From a checkpoint of a small transformer trained on Wikipedia: 4 heads of 64.
MLP neurons of a small language model. Each row is named by its layer, matrix (down: output weights) and neuron, and shows model dimensions 0-127. Each number is 500 + 40 x the weight over its row's rms, rounded and kept within 0 to 999. Numbers have three digits each.
A block is one neuron, or neurons of one layer that tend to fire together. Before each block is what it responds to, as a language model described it from the Wikipedia text at the highest values.

Description: Word-initial d fragments
L9.down113:463522500575536475485575554518533489550552567520540482505534482475517547411518493526508589525537523513479482399484516546481524556461448513532465522451450500578544458497467481480525557512520457519476518543512388572539467447501454510479488548520462565456366461526533453480473482458485501522540459508471434517440525487457420443513486445496469479551514469516465453535469426496419487442553
L9.down210:505520513528457581417530498466398480479426498514464542455566491544526428439541522486524508543505470551489524482478488532533435473483527511518484492489512528496524494450485523465453501499459529491560486506486549546511532483503559525424423461555565525462524492499459529432588516448454467471481491470476523515540497445490549509514492458512474467515535478561465607514507531532501528531505
L9.down285:493488485519536496412448442520449531466459492479534501558455576548554495431444468505595479575516471475514513487479483495549537514496470498561476517547448448548482558525477468521481495480425489518508507493482473525513595475529524484433497454432514505492499535479466453586520518526464467502466491520494519578449514426478474473525515514545513511434495478472470481484507489504427492521476
L9.down329:502511469515458527443490445477502529570524523521464540514502463484419448542520448523483508516538485487505540502517525538539518478476471523574436511560533445538496511477496539465458531450557503451525544544563511413399528430517567425523433561495405490489528489480547530536442518467487614520477535497498477600503548506461497548493464457463547484459561502488497508527442536493541488489465
L9.down353:468455456494530487479524524551536460479473469518482482583509500550510540514447476540583457573548455509552515474523498438504465559524495449521460520526526459480464474544467476564518527483521589497391458528534561460452492483540498507561512471468500478504471517559487476558587511456499490518561507532533556507471485518507494496575538529418505486505507524463507539537464511553477492540466
L9.down382:552498438503545551498538504495501512533533526425553463472489467446479509541474500481514475513562468488570337527568518542424465480427480494487491447521474504487535549509507464542461491514519469492541523498522543478598508527477552462438471486460443571477524451446532455465513425553458499608516529565504566522471557484486497488424498462478533526501379499480516511560411539540443477482496
L9.down415:464475497464474494452496439500412533481470461538490512545479493449543478475552458492487451448466499473469606534493527430496481592523501488548571541434467505466566462460495504512506565515474473542464492478490530468543517504521492470450472442443525479479525513456534479456571517507528537486521535522465547532459554494507472504482517515523476518433496483454539516506476515544531536601458
L9.down439:478518470560542519513480480517410469404544586467464545606507501505541462405492576489496497479490506459526473476535464526532462438491529531523442490522536506536572529511496450538439500491514492541465466452513548514525518466545407470508540477492601463481511481512471510562479545472489507556464445522526496491533470501486416505508467507521468545423438542500493548521517470463475466570539
L9.down552:579466523537601566463520479495521526496442536549510547546560511513531495480504482500494456514501422564451484458462446497452543528491551517435500498486463461521584474489470516464478462465523496510462529424515501498526544440566488488545476449539485511476504506415446493522485514476450465543555559513501516546502585559524433543498554606506466505441478490495524519470417424520539476473481
L9.down625:426460472422514537393527468570475437478526538519500512518412489454487514441528547510507512499512509463440427497497511481509513507498486467487492488541516482564554507543543452463524450482512464553535509504528527501538477379543509503576541575435474478412495502500447496494534521507529466524579454485470506494466519465427462544430449525476503575523488506543489477545439507497558540613458
L9.down759:520515511441480588460563534536528469549525516456537504479472593469439472445489370542542440538533525519508490466471489467433523506443467481511490494433543573477499531529499532478523477450491432492511429528524542503473536509500471471525541538455501459476472525555495462493504484459502403457411575489470457490489495546480514530492525462428527513433400517493490485446536531518481552464490
L9.down914:532496476488449474466466455556435529489474536522529548463478518443516560437554485528488452518468500512537406431450465554478530502483485506529517510495533488486448560440494510501445577521561441564625573517528480472482534479502590425514474457461510410551506484491461547501517519410554413511450394524466519516486580489532465540554561457544527492544503496492537442466466527506578509495534
L9.down916:517506504537440500509511475529469543458487602541545550520477485529472544503507483548579484566498510496485519483490437451520502473470483530551504478427495408513495498525457550530495515504392574498526522488475521498448494513458441457520513486556449526474502440506532481552547492496473536561448544496505430582447455455483461522473455474491448521502575455529488505439549426503510539524522
L9.down924:534501461539481432481477538534517527496429519537564521476452537430532558438455538482471464489471476525430500559520433570439530527469450531534432546512450467493520471520507510503451563590487475526479535431542530494496560454489483578560537468514480477492498431515490563515506510514468466514572447462495544485510506481434438429486541535518540525516477538550487470536476488470501487551529
L9.down925:414521519481453512520506526473562533541502510508499468537522544449531511442508487549498460548530542429575433524503486588512447450562498490478471473468507499573471489501499483392545463455520485484528467498540554528489541454493503462472490544513543594455477454489496520500445531493515476557510528495445495532537549523429497586494475543469444531544460443486439493499608489436458554505515
L9.down949:447516447486490493467442469550524507464483554436479480504516456493496478455513503485530509513527546481513503477447544500515555506505529454504547532500539495479480492561458470471486423515514527539466489527477522526411477505540464546502484557459496476499521395489565505513548510469526535509551478495413480538500433431517482604520461433458553431448527450452542512509456457500452569546439

Description: Surname first piece
L6.down337:467500525525517568547488467547465519483530464547551494470481491526467541526491540477566492522550488524474545527499564445512609514515468480440563488420517633513492520515522477469485455462454464491410494526470547517485528506492518513442466460495486465540487460514507501485549538544542439481576540430451574561497517649538459464540508509479428567450419502461466513500516560506557486481467

Description: Place-name beginnings
L6.down416:454460550450504492524532443457509473490480477511486473505437488536456513510497557503515474477457493588530500474532432425507541500436439473510496531514506532516500530513504490434541503527488513443502496541480492523547546559484490511526563502556539469475527459472473455507483578553525491515490486556422517460516510565493509492535497507514485491459508455455517540400445452466472583549541

Description: Compass direction words
L4.down271:466486532469488538486566557509449494529538501519469530502513482530434515549483452499509539487555455548499538500497457605533495497518567508532596491568510568483549471492443561443485497478475493514562448490483503476532574422523489378478506473451542493509447501502456557508495531562476464478494428521473485494440568484540492499487502509500475560505438494436531534438529491507481531471436
L4.down499:556527468512531472486514507546438480469443499564529595561482508439475449511488471536507479542500453492545477502513469463528503446582497442524488510540538593510511520491460506462486512476443525389543451530455550491490563487448528517521446500515496513504424523487547499422525506485455416415470553495459540467411490442468481485528466570504554494520536535415454507477454544506514580540539
L4.down796:489502481420516523480476472544490456488520579482603498552639511485486447489462539532508479512490583504511509480516564492509513462479502541470447522465431471475501520498457421526447448486510445505477546526443548501550508510462520477522536502488533516524531556469509418522494466515520549505457500524483444565482558461552457435589487493543548470512536424497467511514466476460533472531507
L4.down812:562580479514469460486531540476497458485521404498421616482362455459464495487492429519576555457613531519587465532565517515543489481464506495525498513459443522496462516505539514485450543559487488431574520445538471511501423527427511467511515505455589443497487477515537476539522489578532458480496482476537469487467539507474520545504535526545472489480480489545514517506521459521473456516508

Description: Place-name word endings
L4.down210:478417530508429456427503539477505427475484484548502498542569531592531496538518536517481453441481477536423520542499507476500524524477495493478450560511459584572539558575432474525518469512575504426484517442478486546498512514462490501543498521462553516544527458466476410537479447590484438511461452481455485494469461479438438496546481571511529463508479463475557499428511539496500570525532
L4.down416:456525516436499472526463484543444442447541574513508505470552484531497483541453488480561489489521466539544482551479475519501517503462492554436518558473449453500529440509488468573531457545496485519493498475609430457416494477472488506518519403494561490551499575515477498549546464567526532460428529509521480515498487490483451489481544466465455546508456477423509494457494582513486501519463
L4.down753:391470494514517451460510535486443508479511576501441498546422517548544524528469552513545556488421498488510435474477497495566522527496560547492528543497472547551461447529481505500462529472484512451471535464540469483437473559486525503494499446491493508512492500497484461497505456503477562496449583497505491444470538460518504517490467522507505492556541516519471465461454557546508444544521
L4.down985:480498547531497522469461511554431430452508406545442500540533517474517499541499502533506506520530454521525474536505490546520458494472446520460427530510560504495606486571519539515581494423487562419572510455485548491502468525536518473479589450482477505474504456559476463514464523519455478515470482472467439526530492416448462448565469474441498496542483497502551476530495478451527504528551

Description: Word-initial fragment prefixes
L4.down29:407480516508562475419456412559483488496537428521549421502456479518531554477488453436521505590417454518545536462501485494511437499477462471529421474530497525530573522538538418470485495515539529516496511536443496507502561496591520508486547521481518493519524504532493446560494464525550492474575533498503480530606574470497532454564494527535531513507513470407460467491495450505518557513564
L4.down105:505527511514468505412430452537400504550497613529490488561474484453503459507548548540553540550467582433599489484507512579564456523500470515435437518463458490530519456518562549471524475432550491509518509497472500452484545510478474523502568501507465457533521477490500440513451516528509523423540519546469430518523452509505473492493494492505462518510517535448446506521417540481574487518532
L4.down542:557504453499559416444502451551455502481509541502472542474469540501528487519510512465446588504501538494500453536506521499466468571537516463480567486466522462515507543523469461596574454444496379517549516517578481499456521489494518605509512529530557481463407514529427516474511559571466473529495555553460454461526564587435526519453480442511480459520474530503521492594501507493553477526522
L4.down764:511454507485400498539564478524432519545483572528508560456531508509465480403530584497465447480522556516498452480525465522516456520544491433597493445452430476551426498431485468504536463540462489531471528570465519506472565516565469510509551515478477518494455511582496453441512483536474449504476412594456494553481531516546455471487512447420471542548441461495490419541574462511504544490480

Description: Location and direction words
L9.down167:509586463477587516469475458476570415483506450531505492526551519481505448501529415509509536474447538462507544436536494526480582542465548521492468396475551447529512451475435541494500461548573543608520533407555512521564543563528523488459512553490500523489433545526443460495515449448512424519490450502523493476471508486533506498536511501464482527533530526523513513504512551531454492470503
L9.down170:528449517472523464533547491458468485487532523520506408489430481457496529516470499513465501527505435550567452525623508513484512446501423503559489533555475454514552526458558536492430485572450530498501519503570485501430444544490456510454387496544494482450483518450447569532537529554531524450510527489440511497462450530518450534464496467506508498533494509531449487479527462419566577491460
L9.down220:516562500492506504405475508564452465463503416502457494481444501437555466609509437454549532500500509444521564512510572490562450502511484517492532542492625420486515503478480507481482517411455476497532499477460464493518509518428538446490484500572513416487474489506494431499443504501512529483484558569504461499599481492493554525457455521462480468462544483492538527482546459404515502479569
L9.down243:526505532529585511503508532532457508459493485553472531538483532508495476469456477474541489498554433477540591522507486456477522535507517511486499440571497451508554509485495525553457486491528486438485418476514457481458540567477429496508586497497503452483483461535483450490463453525475464458473470460463465526550554539533483459472527512482466564491516440584565460529560551570512534566470
L9.down426:559514494527533559518530507488404498514463520527531526575489506543557541521496459569489577510430497390587544478509543495484524471504502478506471432468481517523500547490480491530559504497481485540492510462433561583477411514543396472510452484474468516552491473524515455463441503531460521495566489533545568476513491458495490525467494445497485481505482470494521506433545463519483522488498
L9.down501:498441524499461495544486554535547477519509501489444527400552549463505524476541506486573519533472442506413524499490442483531507532521431500522476468450538487513551443447449560498415535562497471555556508472544513485458510446509475504490538467513498473540476622545446498503506549463529522457479547483557591525478430451513553488561549418513487420458512439597529545463488562483499455517497
L9.down586:489465531534537544497497514466488517523532482523447523477494480478516505513489532541531447535516555508460461525526460483445503517579508491487566492442504564485515505557511515554497493511540468515468461513490559501552498555420499442502453523591526628507424540512471434517511547498461441551570486506488513500542462459578501533530541501487542450526512527523565477492518454449498492469475
L9.down594:539483539488496485564562488464503473502546489529501516501599444492476571568469434522437520476487529508551537546538507470436516513420431492508558443481502508541551467460436493516441492530514525471521452529495513511480454567500519501518528410470496487578478468554551517516430533557514505541532593494540549540527479553526449501490502547509482389466503466475525476547514458437453550526448
L9.down605:545581477525454452514569478519464484523479526508522505507441517551495537472476519508525526553495468508496534453581493442477559516466543459493505488509508443554407528471467524579443557521443519434430444563518517521478472476501526507540537464529537519455535445508504429481527413453433501538529503440451463532432480516483455431462514553459524504473482464553425487548513476522516487506430
L9.down674:522569506552545500574470528504544465541559595488454476506489481552527440504478496529507517490518493559491516472476501505518506511519480474518387455425492476509442506529609609516510510551517551473494483460481457530437469466495445484467520417510516535456410428467424444482506488516496524515465531489453497618556545536517463562539508556482510472438474517569478488548485496511447537473439
L9.down704:501549493539477504541399465453513480473535505534551506579539589503534510487468536494494498553454507473525493479513551565518514537469501498526508479512502565438465591562523592464452476491453467422474475507499541501508491480423529534502491542506513475482469551440457480541487463510545458522498502515444482494523416424576492569568546461481456533515493505471501559490526504527558516514443
L9.down745:563533516534502504504480538460522484490444444484462549501459546497473450501541466469491472513471457496422528533606404529493540482465476474463557493541453468587507476547564516490469495483509515503520500475516523489462521523510568495515460447470441467505534464475518457505457498488487574534478435446519526508483493510473506496499489505536533509461503468525478480561456565431460531476475
L9.down747:533495481433548466556471454484481478536508451520511498483493490503481530514510458535483564453560551529504504509471449456454479544542464480534478500470519461423456531543546475477468533469514531476514522507539503449504475518578542416474478440544518532451434500498492466496518538464521477520467561524509552461467510554485532508532447501483511434487512526569531563495478501524526527529447
L9.down839:466518539503524511472502561451521461460550529517539521570454456532531547532398452465441555444537486561497531489490595556515549548496501486497494551539507482532430505475440500522493512488497452523485541473469498481461478537430544486534453510527473499558539505460533496472414498481537461505472583441486504472510524511512425465477558503459509502484515581534488490550418549488528485484434
L9.down864:442511511445508502571446476452501415439528494535456412558473480489514534507415437527443560471512514535528440524566492501480477566481531549487504458483511517553482533474469535477475541475485526488451555494488471507567484398461504418540517501478515443444515450515546555449476550483453492528613489495447500482557538426576499495552499544542486506417528456503524469483499465452521552439483
L9.down947:519520514420504497555521626435490480493418503445476497571465490500517579455455459491475509510537500483500457514444502515435467540508497542470502514500557438503432455516572521479488516506571537470508468476503578415493481469478518467458563485449518547533511532515521530576538507445501483502538522509523459443468491478580511505475517520577547481488436494497542551526599443492495510532405

Description: Word-initial d / D
L6.down597:480435499514398462433491497510455513462497563551514471474504516528485490471559457454587556561516528495448468487463487515494484511496456506491518526465472459637546521502480463430489460548517428583559544473513490497426502479497466519544446419530542489481530487489459439491507511475452585426429492472440529514528592507450505503489495465540512533562472492510480485524489484524453425470472

Description: Place-name endings
L9.down30:480527410545489503502530490501491533513567489567485470446417525565393409462453515479509558522496464566456463525491593504544482471531481511530536467505533485540452480532439462504506559494628504481479510503428481525500428462415518541495483490580520473453526479569482489494492535546484502529412550517467470514524509528491541476473493540464544589527529479453467510529478506439454575518510
L9.down275:501435440494484514540478544439554536516502519490472470509527483437438478536520531585492551448451468524471488519520471450573534575454518411533510526587508498504515466551533472441524515530445568468567493504580496506463484438426482375522562560531508517533515552474495427533525533531567486437444503559483513491502506512505482530480431488519431563447465400521507514465489538532533578457470
L9.down306:480463519528587530540503460539585549467458446497482531495514533484549539543480520508469472469418456508508529513479441503509455517438479482474575453535467534585537521454533535539576444526518506451441587479511543523427454458495474575530461527548484546456443455448475452536581508518485520548521494512478457491534467456499559561519424552487503579556509463589558479521385458544552519471469
L9.down496:463514554546503522474529446429557485569498421505515485455495536496478451546498541556621496557451455500529497465448450470467481520443480493526479533521455506532437553473534459503515461494462557467542524497532489548501540530425490486475548420540549450443574504544494503459495478458530524528475490530516569531532519449448533436526508464527530519478460533485546478466419488489570555482555
L9.down521:522533501560465435519455481498447488446511462495535473531448567486452514492511480534513493449476460449482483477559441518514550546543468472501580441525505460543479513519517495449533501518465542476538468514491549525549500480468572498487533453525431500422538499530502494439533525460538382512460525533522393491519468424489473512518526531576493563513510524511475535439499488547479500542535
L9.down535:494518614488515495480504518548552469513508424570429537463435510483509516613568402434448458523501486491502529461514461533455457518542529499574469516493503456452501506448444565490540418528522504537447502455478502539499502513491519483494468505531534490451530448490533445461526448486528434495569515493507546486488558496461520471516482549584524435501517528541490491522578562517474517436502
L9.down555:495497528512501477547487420510584495528523542498508523603501503487510495504494452469491469455578480496502516586503492539599504451488521497464420506553501449529544458499535466495496515493552525493505476466531506501508531479431472492606500506495501477544479550558464564559521561539555462544503545569457551490444527601513401522487476497487528513513477489548511429473448453517472507488473
L9.down570:493460549488423475428532496462495505495466494492468551485532479521488516546410418492559486510528461534534452529571521439488483384476447423566471479511448415553437487520435501506537522494555496504514536462562491514443472521518549457497606503547446478530521518471413453496541476521511570462566470461495454511514485510526521534482475563505467522574576478447541416457463430603444528501541
L9.down582:514493540475510492500466519529552447478471503447485490433499470409507487491511520512463479515472468431559512496506510492543511497544475565517440528491464546438484526469499483468478605516518447453496399498501476459580486515529544479518568481561439459563386530593424494499442609493454588558520487530548502434487520465575518503521502472460490489525548477453511507465479491538540515474476
L9.down627:472561521568506495514413513516549484452453596493496500467527435559493525440471533578471572468508451514481497466482491578527464501455529561531476507533457493511592524523591512408513544503519510597499519581497491480515488488505509466537512504486531514508387540540523474530534502492472517496522465535520547544455431550518516533505445565533553497584491465465520509513560517448500466494513
L9.down652:496553510588465538418467544519491496552483491475477550521521461485452567498519552495528539461455493440491490447470486409451386564531495441529455545522511567559494558502482511514575571530494518503434469468544524483528520515433435523512451480568513459437496448583494501524493539517506492461548514513557539422471443557521570492432542501534551562483547532519570508505470453484517535530506
L9.down664:439553567576497512502512506515517508501535522502483517535565514473505494472531466465501527465495528486442499501464573494476526476571425520487526519483471544585473455535482545529459445505391469522551523553529488494490506525503529435526529577479479509481433464472579545498469448475513535446458446496461578457558475508486550504474555500540485533461518444530505523594536509526503451448520
L9.down667:481473453563405481480516529536480485513512592445445449448467492472480522494393482483524472543504451461514481520544467405482570511510430541480471508531541499547430534397494481472505555503419517506535463457521554517514576459537461496529472504499478453450515482426515433421466520492503529523486514511452449564534504550519539519451506589504445436506548482391603483511479504469525513472473
L9.down797:466539495491490506453491584496528489493477474496542512513450550411521487504470544491500559507528540485482565483477454521508503463420520509451464503506507482584439481471536449483467559512523520525578522468475521457478482539486474541507521423514547514480578528449481539569526501498476472493440517546510476474470543473464511457589492578597522491463497526521493442485516466506515520471526
L9.down904:542490537492504482503480473518559384550576471484445477497494532527565555453429476485497551500535467504502578532516461503504507535487525388559460516461518471586486520527542567459498560442519403467490477534459468507533453478435486494469571470445470532511543462521477548540516596389492469558499505512469476418505468531497489555527470466437462514514444553510475474393563452514558480525455
L9.down981:546488553573432480500520563508532476473482477492449529475513504492507547557430505568573524409530429469471520457475433542527455446535505396544487552523511488539511560556527555539499567514471558473541443452504461522520536495450469515517497463510504511449460406520513431553527510497538473520575519519541550465478412542445543445418501548461536504466473455520478552411498500497508446534564

Description: Auxiliary have/has/had
L4.down303:548534485546454511511466481512405450519375471595495587570482480492540517471484498511525523513504553516476527570583550570526488477437505473487515502458462449545527471512523499453526580497537530558511486467470543525512466505498449570516471541437520540541590494467447450534526504529506433435533490473476519475500425500501476494505482444482459475495469462414534526386459456444473515482448
L4.down871:473509474546461528444461521494485510492497571435493489546584513520512417447565595511553507421495528532516486533433476531546543488507516420495466528551399512538602489514469497452454489561578419517500456472469528475463540553512462444505468479524415519540484519490562426496514527544493588445558486445473517548581480542526490469517481482507493526520474499470522541538547431432529488474549
L4.down900:536558491529431462491546501535558481542464503553471588509456485525491451526559501546431465514439491484512530492447492434540457558548543536515472460544494398427504467487505524530552521525429465528495536474497533518473456512505543532515466563543465503491488500501494518569495586541548484496513467528488501444477451463488512437501473486487456565527471486495564485483508532480547525518539
L4.down982:513524518516492451505503502529538521512474534560555563574513527456459508497503563509512482473495582482467449583505488481454543525481481565503527533490434470454416527472517526487506572466535472523532472506506526580488430541444546545577512531481530469454515479556448552539463527474457491442510529493499495435489476478461476543499492505441542524548586485425570454495464538469479496558519

Description: Split word-initial C
L9.down2:543479495475481492505457470494507556493388555484434513492577473481470441480526532554469515568542486563499587514480458516513472531508505457525489521495490401502504525392526574509519518465587462484434592469497498496521568451539467488473474462453484508433444429465484560476506545542483454517548496508492548521488463472552470504483479457541522522443549520493518621523454517516517495499503
L9.down50:504528487478466511544556465553535455519453497471498464497523573511515536569558428521548469553517527492462463499519521512500517553500480494558502542484517448457529459496528496478522497474520447573499473460458543493534507470522465452527464489460530438471557462547530519473507441520434384498491462497563492514585526403502483452474462529511490573570417495557477438431508525434541472526424
L9.down260:493514514535443563493495533428448454498453495517498470471502484480505449495457565525557463475466544484461507492545467542556501470429503580495504539498528509528500529435476504500461389457486489401540494432507475534537606494525508567490512479567532480464447518583506363501576412436500564488464502549547470548482454547565502473393551553511587463452540513476488463506469541493540568456465
L9.down352:505503530562523444438463462475512480475501502478479477582519571545510421514494505557479523553520430392577501501451536539494540504484476508536476550479549541511494525519518475560524553561517457573469447550422473476393553503563480497492560484562488468515492523490562422556469477557512557489533412488459494474509535487473405470527483526477536543496534504507522529552506480476559496531554
L9.down363:441511502481440479577546579529576448494491468514522493574514547477506516510530493491431476492512515506504508425545497502425467501524483430477561464453503585478529432461513544500565567512512437561468537551460560551476481553455551508458501502515474485488469595568532496541512475522494483512583479518481471526470465454501427520509554465475442507486485484439498530516462499509543485512540
L9.down369:517514548575470488452509480509441548545515499502558503470561437586483472485501500479450499470510491482419497496527507493539464515497511533432485460439443472574602513458493497501540567478472514384521528535445481555487500557450464536517507465548489451464470557452511489468531477555435574540552532498461543553513455516537457518501569511530504494532561529517474536447453504469478537446517
L9.down373:494467560520480458524532495499519432478433518491513500545492604486504414580470461542559524490523516409488497516551512593479543491608473512476483518499510455505564495512487512418548509577504550479480552544452502512492500433465441508567523554446495453513509488499464546478487531481553512458515538484488457513516560644462460459432458539449462510470591485471517501510471531443452532477473
L9.down440:533563531533500496448492490619528467501411502457512545505481533474486447571493492549517536538522475492464475499536450511458447471543448548511506492457472473560462574435503473494512530567547429551482520492534544526503535524532498522479498439467476511534466411444511474578554511522474401427555479532488506471452426458487506504440454529493428534526504428477523491485444530567530558500518
L9.down595:569590610499471477462540533496457452493549522534494558500509518444523471469523447477522520548458572526556543541489506518528504466505412469461522511521504569513498516489515487423472503542485493532511515493469492520470539495513484500554564500562547479592467540500553502453466530496486518502486497533390517478531532477573476498556533557502437548507539466480483507479474470519563470485497
L9.down694:526492540551534470525441492469471534533565472461492545529497474422510463466467471467459545518498522464519568465573548483466518537568465424519507475477469535502407545415486501530484482516444554516489430512496542506504514474461511498538534462517472560527403523478478440471514467477519477513470593502527512526456515437485461453499500545553519478530606461550511525533452482439479484513457
L9.down711:504504542468504557436474447568536458491512577546417558477465481544545484530506544444454492489549581590473499511592590496511471508473524543497519512515507476542494465526534509551511495549438415491573493485539583503462525473498507489445513446543451549519518447600491536550563473485494474470464549448498515496499530442465468501455516494518455520512490530469494502563440483509469534533476
L9.down792:552546521535451499505602509532474508559537470499528412570539467471471451555454505500490511460543476456498477496466427458470493511473546504534563494517521431511477462493501569543510563497486491527516543487415481526469486516499476583519503562546499533485501434527516489549500516466512417472522488479574479485469478575527486522506507410478465547406515443548548550423535477498417561459446
L9.down893:433450499522559523449479459562534491496470497470559478453523449552498491554533532514499467489558596464527489551536535547498480505488535463503457459498471449549480532468434585598490544554532554536576500441493455492432488576468457480512431514519553516470442541516505455514469510488532488529488471456487459538467504471494495537466525476483445454488517520508515501426536457513472465518499
L9.down909:520470394535548601429561541502525557473483530468461503497503478485528486484526539505522480492454542512519497500522500546534492576600463448501556511496451492545486600498525514472456490518467485470517488462466497496523416524516421491464494505500490567513463511527528484456482459483492541528493581535461531572431525500573518514517514459424443505419507479520458576448440514492510495479504
L9.down977:470442422549498549554470491561482443491487468440479517525529534498543429548464468540547526559483582506498507514564492535561490505476508525473577534490562495537463559476514531463481529520479454560565510513431497490438565486521485480525474516490538480497517482521537510521491524464532515495494536504541541504532532503482526457496538452464427492460520481490471438496494604504526569458477
L9.down989:507502507495505570527507498530440524443519477532497451519438546519530525476513501443434524513448475466507466488489456571517521525464529523493492557518511552453469499455450525539499548534487569532520474493556499514450445529512404493507489457445568424430518508497451533469493449485580491507480475510490538444533461623502456504505507486484525535520438496445490436567496459501527591446490